{
  "num_hidden_layers": 8,
  "hidden_size": 384,
  "num_attention_heads": 4,
  "num_key_value_heads": 2,
  "head_dim": 96,
  "intermediate_size": 768,
  "vocab_size": 8192,
  "hidden_act": "swiglu",
  "norm": "rmsnorm",
  "norm_place": "pre",
  "norm_eps": 1e-05,
  "positions": "rope",
  "rope_theta": 10000.0,
  "rope_fraction": 1.0,
  "qk_norm": false,
  "attn_scale": 0.102,
  "bias": "none",
  "tie_word_embeddings": false,
  "parallel_block": false,
  "init": "normal",
  "init_std_qkv": 0.0264,
  "init_std_o": 0.0,
  "init_std_up": 0.0264,
  "init_std_down": 0.0,
  "optimizer": "adamw",
  "learning_rate": 0.000998,
  "beta1": 0.9,
  "beta2": 0.95,
  "weight_decay": 0.081,
  "lr_head": 0.00456,
  "max_grad_norm": 1.0,
  "warmup_steps": 245,
  "schedule": "wsd",
  "decay_fraction": 0.359,
  "decay_shape": "linear",
  "final_lr_fraction": 0.0,
  "batch_tokens": 32768,
  "max_seq_len": 256,
  "doc_mask": true,
  "train_tokens": 298900000,
  "max_steps": 9122,
  "dataset": "wikipedia_en"
}
MLP neurons of a small language model. Each row is named by its layer, matrix (gate and up: input weights) and neuron, and shows model dimensions 32-127. Each number is 200 + 30 x the weight over its row's rms, rounded and kept within 0 to 999. A neuron's up and down rows have the sign that makes its largest values positive.
A block is one neuron, or neurons of one layer that tend to fire together. After each block is what it responds to, as a language model described it from the Wikipedia text at the highest values.

L3.gate29,235,206,194,191,191,226,134,175,207,192,239,224,190,147,217,201,179,149,203,209,196,234,257,198,201,151,214,210,193,185,218,150,229,204,221,169,176,214,154,224,227,200,185,247,176,205,211,160,199,181,230,162,186,196,249,194,231,249,207,163,176,185,210,162,180,280,206,200,153,231,234,186,199,172,206,224,152,179,247,159,185,215,149,182,179,189,241,215,198,208,220,206,220,266,190,227
L3.up29,192,199,248,207,220,194,215,214,169,236,193,256,204,210,217,194,178,155,203,217,175,180,181,220,158,192,207,154,183,203,122,217,165,224,182,247,142,165,120,186,197,176,154,223,161,196,186,255,223,181,172,246,136,186,171,243,181,131,249,251,205,245,206,189,163,204,205,208,199,185,231,161,181,156,240,241,167,250,264,168,199,221,185,198,218,179,172,199,198,207,213,201,210,199,252,152
L3.gate128,206,193,175,230,197,150,184,191,228,163,254,211,175,250,220,198,177,194,166,195,172,183,227,208,212,260,182,267,180,140,205,167,231,233,168,198,124,197,210,160,209,229,196,186,216,228,181,185,178,253,194,200,127,196,185,166,214,237,172,191,153,165,202,247,177,204,234,264,221,213,219,189,197,212,162,219,192,164,201,175,185,173,225,203,224,263,227,159,219,171,155,155,268,172,197,214
L3.up128,188,212,243,154,188,187,195,134,186,158,216,207,149,215,178,182,221,237,213,222,192,215,217,220,208,186,161,257,204,188,182,285,166,230,190,153,197,202,188,198,191,180,261,201,221,189,219,201,191,166,203,218,157,190,217,183,235,196,235,151,207,202,264,233,227,183,174,237,186,187,222,182,133,162,164,240,233,201,165,172,167,190,231,207,162,153,207,194,216,243,212,206,183,188,253,187
L3.gate147,192,166,228,175,263,185,241,164,160,174,212,209,223,241,219,224,193,171,203,235,230,189,234,161,122,180,224,216,224,166,173,195,179,209,170,163,140,179,192,225,224,186,213,210,209,169,171,215,182,216,162,153,190,156,223,241,223,199,175,189,175,183,191,223,189,230,201,239,199,150,199,245,171,179,150,193,223,196,229,235,175,186,234,186,189,206,265,217,177,225,220,211,188,186,193,182
L3.up147,170,183,214,127,197,185,244,183,196,203,193,176,173,217,195,174,157,182,193,143,174,188,230,180,182,188,222,186,164,212,142,208,209,166,186,192,161,210,127,187,158,229,193,236,148,222,270,181,194,231,172,226,228,215,163,173,216,189,214,191,125,153,220,210,150,203,209,186,129,199,193,174,173,206,167,183,225,243,198,129,137,204,210,168,184,261,166,217,208,202,210,205,274,198,186,134
L3.gate171,181,174,180,204,222,169,220,186,156,156,272,238,151,257,226,202,225,256,238,213,172,183,197,167,233,176,196,213,145,242,115,216,172,231,231,243,146,165,194,193,226,191,183,207,238,197,179,158,199,229,176,207,184,180,185,204,185,230,183,188,185,172,214,216,253,218,217,234,187,162,194,176,201,205,153,196,164,159,188,118,196,208,234,204,212,219,207,186,264,165,196,198,206,217,224,226
L3.up171,200,202,253,146,253,260,174,137,188,217,180,191,150,203,164,210,175,150,155,195,253,175,179,206,215,157,178,203,193,214,182,218,243,195,255,186,218,198,194,195,152,184,257,206,244,260,137,208,211,233,199,201,181,228,217,208,216,138,218,197,213,197,232,199,219,216,242,221,171,177,231,142,254,209,180,201,170,222,215,199,234,206,254,194,225,256,161,217,185,201,248,181,188,194,234,209
L3.gate188,224,165,190,163,210,175,222,232,214,199,228,161,212,223,214,245,172,220,170,220,234,213,132,184,216,167,189,188,179,177,185,211,141,175,224,166,194,220,146,198,206,211,237,178,210,204,170,206,199,205,258,228,185,189,245,140,232,222,233,180,213,204,198,199,194,229,177,245,188,258,240,203,165,202,176,213,193,226,190,190,177,251,256,194,204,167,231,207,161,154,215,181,223,152,144,219
L3.up188,191,195,191,137,194,192,240,200,180,187,218,211,233,191,225,227,213,229,198,227,195,133,229,188,200,222,187,160,246,190,211,208,179,233,180,184,233,222,139,185,174,197,199,178,159,207,206,233,200,223,151,169,187,161,214,110,200,214,171,172,167,240,206,118,207,186,182,157,202,176,195,218,213,180,181,219,278,178,192,243,196,186,240,208,185,252,192,206,216,240,242,196,223,188,245,191
L3.gate223,228,132,192,149,220,180,170,210,179,197,225,190,233,252,242,198,152,190,203,217,255,230,208,186,197,164,193,244,141,186,226,234,202,231,204,230,159,169,187,295,201,229,160,175,222,203,182,130,113,198,155,227,239,193,178,142,206,253,194,181,169,204,174,254,172,211,163,265,189,211,209,161,187,215,220,222,204,128,200,206,164,270,176,219,211,189,217,215,190,215,203,142,160,218,244,220
L3.up223,153,190,198,224,148,227,177,222,204,207,244,201,209,224,181,245,209,170,210,208,232,262,199,189,199,191,191,223,218,219,207,199,221,233,163,226,177,197,200,183,233,203,176,220,195,181,204,180,175,265,199,171,180,181,124,191,169,204,174,192,220,197,207,207,157,213,230,195,199,169,203,234,218,195,179,199,230,142,218,205,188,191,232,173,215,175,230,223,266,198,191,184,188,182,202,167
L3.gate547,163,189,214,225,207,170,167,234,208,210,248,170,231,184,228,211,236,167,193,248,190,188,231,196,201,208,190,188,237,166,176,256,188,258,155,240,213,197,113,222,231,187,235,241,147,204,235,216,191,213,195,211,206,199,245,204,199,232,191,195,184,134,108,225,191,206,168,222,179,176,190,220,247,187,173,230,173,228,197,204,205,140,243,202,183,194,208,234,195,207,193,168,235,164,184,211
L3.up547,228,200,236,133,217,208,180,162,215,174,229,190,176,167,243,182,199,169,203,203,201,261,191,231,230,240,234,197,180,196,190,203,184,193,213,156,232,239,194,215,201,178,259,183,170,210,233,200,167,202,252,213,190,210,210,237,169,184,193,141,255,162,175,227,231,156,181,185,226,247,181,180,121,203,202,198,206,231,148,177,199,232,238,248,179,162,230,204,189,180,223,199,179,195,184,174
L3.gate753,140,229,197,174,217,196,233,158,218,139,261,246,185,186,213,190,212,229,195,177,237,229,239,202,206,200,200,197,147,155,203,214,190,245,226,196,197,196,195,185,229,173,232,236,164,220,190,148,189,182,188,261,233,195,230,206,193,216,151,163,166,221,203,211,209,183,171,235,222,141,232,221,235,175,159,271,204,200,184,159,207,209,265,189,177,228,220,200,187,215,199,164,224,227,203,206
L3.up753,158,219,247,154,239,235,214,121,183,193,207,256,188,173,246,184,167,214,155,210,221,207,221,227,149,212,201,224,187,192,132,177,196,223,234,159,206,170,177,196,170,270,201,240,181,197,200,196,142,180,175,210,208,251,224,287,198,212,217,237,231,160,243,216,204,196,235,172,172,171,263,218,211,197,138,217,182,251,228,230,192,231,200,203,263,173,165,237,231,197,168,159,143,199,212,168
Stats table cell separators

L4.gate313,240,231,181,227,214,196,274,164,226,190,179,169,191,183,181,187,249,179,163,211,206,186,171,201,259,198,172,214,178,184,239,158,208,236,202,201,240,175,204,177,260,203,179,219,187,232,193,183,234,168,167,212,208,205,173,196,196,242,194,170,214,208,136,223,233,225,215,228,173,163,195,196,214,280,166,202,233,196,208,161,220,226,186,201,167,211,263,231,157,161,232,250,198,257,159,259
L4.up313,162,271,169,262,268,200,217,201,204,242,219,179,186,173,165,217,178,190,203,186,215,216,230,202,198,222,192,190,215,146,189,225,201,214,216,229,203,176,216,215,229,201,250,164,197,209,230,218,240,147,202,234,254,196,122,206,151,216,237,202,204,181,200,194,172,149,207,224,188,190,226,180,219,247,171,203,177,183,143,211,169,191,207,227,168,230,218,177,235,201,202,217,204,225,168,176
Mid-word continuation pieces

L3.gate22,225,225,214,192,186,219,217,203,245,221,217,218,198,185,206,161,200,224,195,214,208,126,206,172,259,177,147,164,185,240,270,217,174,203,235,200,190,230,238,166,221,221,224,157,138,231,229,168,216,223,165,198,197,188,200,189,147,194,202,183,184,212,141,194,237,230,195,225,253,193,225,231,203,227,246,229,232,246,137,203,198,205,199,166,159,178,251,198,153,207,208,231,221,212,187,212
L3.up22,158,221,168,177,234,228,203,193,172,262,214,172,214,221,252,147,229,287,211,223,185,211,238,167,214,199,238,191,224,190,218,198,216,117,215,186,239,177,168,252,225,203,201,203,238,246,197,196,163,112,156,233,224,225,215,208,238,202,210,245,170,255,195,238,198,208,206,252,198,208,181,175,170,236,173,265,266,193,215,195,239,188,230,168,182,222,202,205,272,222,201,212,201,147,218,144
L3.gate98,216,246,220,185,226,191,240,217,236,239,226,236,190,183,197,136,230,194,194,148,203,218,193,161,206,178,204,215,203,227,212,164,207,199,191,207,203,225,176,166,201,198,190,200,232,247,189,226,207,206,197,209,200,169,221,207,182,194,145,182,169,172,169,210,265,225,202,214,155,202,203,250,213,225,174,226,209,184,160,159,166,211,192,186,206,223,278,207,170,219,185,182,204,190,211,235
L3.up98,185,190,176,216,136,194,205,198,230,221,191,168,128,190,194,181,178,211,241,192,196,178,232,183,162,233,216,191,230,207,193,130,239,210,167,184,197,187,259,194,187,211,188,197,214,213,181,148,237,189,166,203,193,189,234,219,211,227,191,172,212,213,180,189,201,162,227,181,166,213,191,212,180,133,241,212,234,228,201,226,200,149,205,193,167,233,170,156,194,241,261,233,159,210,174,168
L3.gate209,224,196,268,256,230,220,218,192,210,236,275,226,225,185,253,124,200,184,209,195,199,189,199,176,195,179,204,160,177,196,247,183,195,251,141,194,198,212,262,187,200,216,186,212,198,215,188,237,166,203,168,153,216,135,181,194,247,277,193,197,195,237,216,171,219,224,256,170,159,234,154,233,231,248,185,213,171,206,198,198,173,234,242,215,197,155,196,189,149,222,216,223,244,241,179,196
L3.up209,233,198,219,166,224,180,193,210,220,225,168,168,219,200,177,161,164,190,214,210,177,167,235,160,163,202,148,201,188,217,257,236,157,109,170,229,203,185,249,208,119,209,215,195,168,120,187,226,224,200,123,189,233,205,208,163,206,262,181,215,180,158,191,298,218,192,214,192,189,264,212,221,196,214,205,180,198,199,201,227,126,180,213,123,138,188,195,190,230,256,153,254,211,235,194,218
L3.gate317,198,272,185,202,220,193,184,187,176,222,247,185,180,200,170,195,177,236,201,183,247,231,223,176,186,202,158,226,166,178,200,197,146,213,210,189,204,192,193,183,179,209,233,229,234,167,170,169,185,158,187,177,245,217,205,180,191,243,164,200,221,203,169,166,203,265,239,296,138,183,241,227,232,221,166,245,227,158,184,188,181,207,195,166,166,217,196,266,206,188,236,207,231,166,222,226
L3.up317,166,264,173,213,145,184,180,231,197,250,195,192,198,235,180,160,180,195,200,197,300,168,249,226,219,222,182,188,241,224,172,235,191,241,182,175,183,185,187,233,219,204,238,198,211,204,169,199,205,162,138,212,169,224,202,208,164,234,204,215,249,172,188,238,203,228,236,206,166,151,260,230,263,188,190,214,214,181,163,219,196,223,210,199,210,185,196,205,183,128,187,184,190,190,195,201
L3.gate409,200,193,218,157,224,209,215,179,202,184,250,248,183,201,184,193,184,196,185,166,210,200,228,155,162,165,202,237,180,224,243,177,205,172,215,209,174,238,249,265,194,228,147,218,211,236,223,166,191,245,193,184,167,168,225,233,174,197,222,153,199,209,217,222,203,203,215,231,187,218,260,188,223,214,162,183,203,225,213,164,155,222,195,175,170,183,278,158,200,198,244,216,192,179,239,196
L3.up409,211,239,219,209,150,192,244,247,237,159,234,238,217,220,166,162,191,214,226,151,190,194,236,209,168,189,142,129,231,162,171,246,207,217,169,188,169,176,244,292,200,179,212,204,201,203,205,167,184,215,163,206,145,170,152,226,206,171,182,202,164,219,130,244,157,195,116,189,237,192,201,233,255,243,258,200,218,133,198,158,202,223,230,199,178,206,238,234,189,228,203,189,177,197,209,188
L3.gate525,182,178,184,209,176,222,200,220,235,211,240,238,183,225,180,193,221,157,204,174,199,192,227,140,197,171,223,210,141,226,268,141,241,162,179,181,180,207,203,194,219,212,185,165,182,174,201,208,207,220,150,217,196,165,204,170,178,232,211,188,203,197,232,184,159,188,222,149,219,235,170,167,188,188,152,198,202,229,203,172,190,212,160,158,180,199,247,234,169,225,226,251,161,160,197,206
L3.up525,162,225,182,200,231,211,157,213,195,207,246,205,201,161,204,202,153,217,232,171,254,233,181,227,160,174,197,234,195,234,172,201,194,183,221,167,166,200,235,188,209,240,207,199,227,156,205,175,226,180,176,173,189,178,207,247,187,228,247,203,143,242,184,196,182,229,177,219,148,169,214,218,192,202,218,181,125,189,213,222,200,204,231,210,181,215,193,200,147,200,170,204,196,196,163,181
L3.gate546,150,212,185,195,224,228,192,163,250,176,229,205,187,180,146,154,181,187,204,156,255,204,195,165,217,175,157,257,195,164,218,182,206,167,202,165,210,216,196,184,159,184,160,204,242,159,187,270,147,195,193,192,215,205,207,193,178,158,196,155,215,220,227,195,172,193,223,194,229,217,160,209,227,208,217,226,182,226,202,150,184,188,225,160,163,236,237,230,216,245,234,237,138,157,181,195
L3.up546,223,246,220,193,168,195,155,189,178,173,209,167,180,242,187,207,196,201,247,174,230,216,220,254,168,209,175,230,191,162,195,205,241,207,205,216,175,216,137,219,200,224,217,150,217,185,178,222,198,202,216,167,220,236,222,245,175,218,222,224,166,160,221,213,171,233,182,214,157,189,172,163,181,182,165,223,210,230,222,226,203,129,259,214,176,207,165,214,265,247,182,179,216,164,146,209
L3.gate723,218,246,183,172,185,230,196,156,224,243,201,233,193,227,217,143,214,172,179,187,219,203,200,157,156,195,185,270,157,253,284,179,215,169,184,217,192,192,179,223,231,188,174,216,211,216,188,147,212,167,224,220,199,171,205,201,193,241,175,204,207,208,233,243,241,185,206,175,246,214,184,222,179,252,161,176,185,230,138,179,182,178,235,167,207,156,262,208,212,201,222,177,161,230,216,196
L3.up723,194,238,176,221,175,168,219,202,214,256,214,251,210,236,197,169,266,295,204,186,201,187,199,190,176,230,186,166,200,216,171,187,252,202,178,218,164,219,170,224,206,191,243,206,236,233,264,189,186,172,185,199,199,198,160,204,147,108,170,242,223,166,162,196,190,203,178,191,189,130,214,225,175,194,171,205,171,209,226,209,210,209,201,195,242,255,250,187,186,228,211,149,186,190,207,261
Lead copula and name pieces

L4.gate100,266,279,206,196,217,237,226,225,161,171,230,164,200,196,149,185,199,173,171,237,158,169,158,207,206,178,233,165,196,241,190,160,193,202,195,166,183,208,137,219,184,159,240,205,242,201,232,183,240,231,233,223,207,153,171,191,253,231,224,151,218,212,220,215,246,160,216,154,196,165,146,176,220,239,164,248,153,238,172,199,187,158,211,194,230,198,273,158,191,222,170,179,164,198,206,197
L4.up100,195,200,241,175,206,176,188,182,179,211,218,230,207,196,178,199,204,169,192,166,147,239,203,217,179,214,222,188,198,229,229,239,176,193,240,176,209,237,193,157,224,176,262,190,165,192,171,149,177,198,234,229,217,262,182,233,231,232,115,215,186,192,213,229,241,189,185,206,198,207,172,242,166,221,193,238,243,187,193,200,207,161,245,209,139,168,227,173,153,218,233,181,184,157,183,193
Delimiters after numeric cells

L5.gate7,226,181,195,191,185,186,191,135,261,173,244,234,253,272,229,195,180,156,176,185,218,201,225,197,152,203,226,188,150,232,282,157,258,178,155,161,195,175,199,191,218,125,169,198,209,221,173,231,240,229,256,211,225,173,228,142,236,198,226,174,218,150,188,233,204,193,215,223,225,202,172,177,217,176,135,238,165,192,185,204,226,178,191,144,165,182,173,229,222,213,227,224,200,273,244,195
L5.up7,209,208,165,176,203,145,238,221,207,232,188,162,229,248,220,195,185,164,185,241,182,237,219,212,190,212,216,158,251,182,155,198,225,198,195,227,145,203,208,189,213,201,158,185,206,206,174,188,173,152,141,223,168,189,147,180,239,173,208,235,170,244,193,220,185,223,208,287,200,166,129,198,133,180,229,160,190,142,254,199,147,164,200,215,212,185,207,246,185,169,153,152,223,195,158,207
L5.gate32,244,230,144,177,168,202,120,194,189,217,191,294,248,229,231,155,224,208,158,232,205,270,236,144,201,151,217,191,129,252,196,195,214,196,193,169,220,192,221,160,173,221,182,187,272,161,270,196,219,216,144,172,124,183,244,187,221,181,197,176,215,160,219,184,241,230,197,145,167,136,225,169,264,183,216,232,161,189,181,184,224,242,183,137,201,184,199,182,201,196,225,164,221,195,187,200
L5.up32,214,166,190,238,176,212,169,194,255,237,186,209,215,205,231,220,191,216,240,164,214,218,264,187,192,209,219,208,186,191,203,232,217,166,180,188,207,142,199,159,202,144,168,161,175,204,210,195,216,251,179,232,204,200,210,155,217,241,226,228,183,178,219,179,202,230,214,229,181,223,252,151,199,226,245,219,137,236,232,211,218,202,200,195,251,204,191,195,192,203,213,184,225,184,247,184
L5.gate137,202,189,200,214,220,228,184,264,168,184,228,206,209,195,194,192,180,155,166,182,281,188,196,222,233,186,240,187,192,198,199,181,210,228,191,245,232,191,160,288,237,175,248,203,214,240,151,221,282,180,223,199,184,151,227,183,215,218,219,156,204,157,225,182,199,190,170,207,176,200,207,213,206,187,176,223,195,219,207,186,201,178,219,187,176,195,265,163,199,166,193,209,205,240,212,235
L5.up137,260,216,136,198,158,205,242,157,197,177,211,198,199,213,216,209,187,218,175,211,193,231,199,173,207,173,210,197,221,190,241,227,182,200,244,171,187,244,165,203,146,247,187,216,209,280,182,189,154,211,202,177,210,166,250,155,260,264,182,203,180,171,232,224,196,206,213,172,158,196,207,160,161,196,232,237,232,255,173,186,201,191,222,180,151,210,205,160,196,256,184,238,157,236,213,244
L5.gate504,180,212,188,190,247,219,212,169,205,247,250,237,205,247,217,184,181,158,173,153,176,223,258,170,152,156,174,251,203,179,206,239,203,227,116,194,194,186,231,196,191,241,183,162,218,240,229,182,219,173,191,214,228,253,154,192,244,145,188,210,205,191,182,221,199,187,213,216,214,243,144,198,147,205,199,237,156,258,134,170,197,177,173,208,192,225,159,225,206,184,207,312,224,212,195,205
L5.up504,178,161,182,206,205,204,194,215,161,168,219,272,212,211,188,158,205,181,202,112,177,188,198,213,241,199,199,173,163,138,186,197,219,215,219,150,208,189,184,156,198,178,200,141,294,170,186,196,190,188,194,179,161,201,179,226,263,212,175,237,183,175,174,198,206,224,295,193,156,204,253,188,169,197,254,153,218,215,217,232,184,184,225,260,211,232,163,202,234,182,241,203,174,136,181,186
L5.gate545,168,238,226,246,208,217,214,156,218,202,156,131,132,167,237,184,207,206,219,156,227,181,194,202,242,204,209,191,273,198,174,211,156,203,175,181,276,251,249,229,206,248,276,176,179,177,186,105,222,158,145,181,152,229,183,253,188,207,226,201,190,180,218,152,199,190,159,207,222,182,207,234,221,180,188,201,208,176,215,139,206,225,260,179,221,195,229,194,182,195,205,222,193,170,242,246
L5.up545,212,201,182,291,163,156,189,211,191,212,293,252,185,254,224,179,136,178,218,228,193,197,207,195,195,196,156,149,198,199,199,234,147,199,163,212,113,218,170,200,193,185,270,209,158,234,225,171,153,221,160,162,172,234,159,173,212,195,172,190,168,166,224,199,240,149,180,160,196,236,203,213,214,227,214,245,191,227,184,185,267,252,221,224,199,222,178,188,208,174,251,222,203,172,161,202
L5.gate575,213,176,181,173,133,212,202,156,221,215,229,172,217,145,192,111,203,201,150,176,234,243,203,184,161,208,180,255,199,199,190,198,178,178,179,186,222,242,212,183,229,188,160,148,172,167,174,208,222,134,221,238,191,149,214,217,206,190,263,194,238,170,162,240,237,257,190,235,187,195,164,155,189,233,206,192,208,208,235,192,176,163,194,184,229,132,245,160,168,263,180,218,168,176,163,215
L5.up575,245,214,156,215,206,229,174,206,152,272,179,234,217,161,276,207,219,218,165,178,146,160,177,212,176,174,236,268,188,178,248,235,123,223,222,194,227,167,193,181,155,242,226,182,250,222,202,152,226,194,133,161,196,184,204,99,203,181,203,210,255,181,218,184,199,224,246,247,220,202,183,231,208,196,187,245,224,207,194,163,150,208,197,190,231,186,180,226,246,175,203,229,228,177,168,218
L5.gate694,207,176,190,232,198,184,159,127,186,252,203,189,206,170,202,194,164,210,173,186,245,235,235,175,200,219,209,180,162,164,188,145,210,155,174,201,226,202,239,176,206,128,167,138,205,205,197,243,222,201,215,226,188,181,188,218,224,199,217,151,205,210,189,189,228,287,194,259,218,220,211,223,151,174,199,191,159,175,220,120,179,163,207,165,212,172,224,208,170,165,213,193,186,183,142,164
L5.up694,216,191,208,196,173,269,182,188,178,185,277,197,193,151,198,227,254,176,192,184,216,261,228,193,186,222,191,162,236,193,173,199,179,196,161,231,213,182,219,157,207,234,217,200,208,218,180,197,191,194,176,201,200,154,136,198,166,245,203,213,223,204,156,241,191,204,189,233,173,252,128,127,294,150,183,216,195,178,246,212,224,167,213,171,214,212,212,262,221,190,198,230,193,210,205,170
L5.gate740,184,163,259,218,176,235,151,189,123,187,237,210,202,257,133,162,203,234,210,214,191,195,190,254,162,225,190,225,213,129,280,137,213,188,174,202,168,230,155,183,184,141,240,156,201,161,218,236,161,212,212,210,182,179,187,204,181,221,168,182,167,215,208,189,216,242,213,191,155,230,246,210,165,186,165,229,196,212,199,162,186,170,218,138,212,180,239,227,192,195,187,217,251,225,248,223
L5.up740,195,193,192,198,240,207,149,240,153,261,249,186,235,238,198,172,181,181,180,193,144,211,247,215,197,184,184,216,227,138,226,179,228,223,177,226,134,179,180,238,232,134,221,208,169,171,225,150,182,229,230,207,221,186,189,194,267,188,229,205,219,210,232,220,223,224,253,185,290,236,199,198,208,160,163,207,154,180,191,142,176,195,216,253,167,185,214,170,187,311,212,201,221,158,222,256
List and table fragments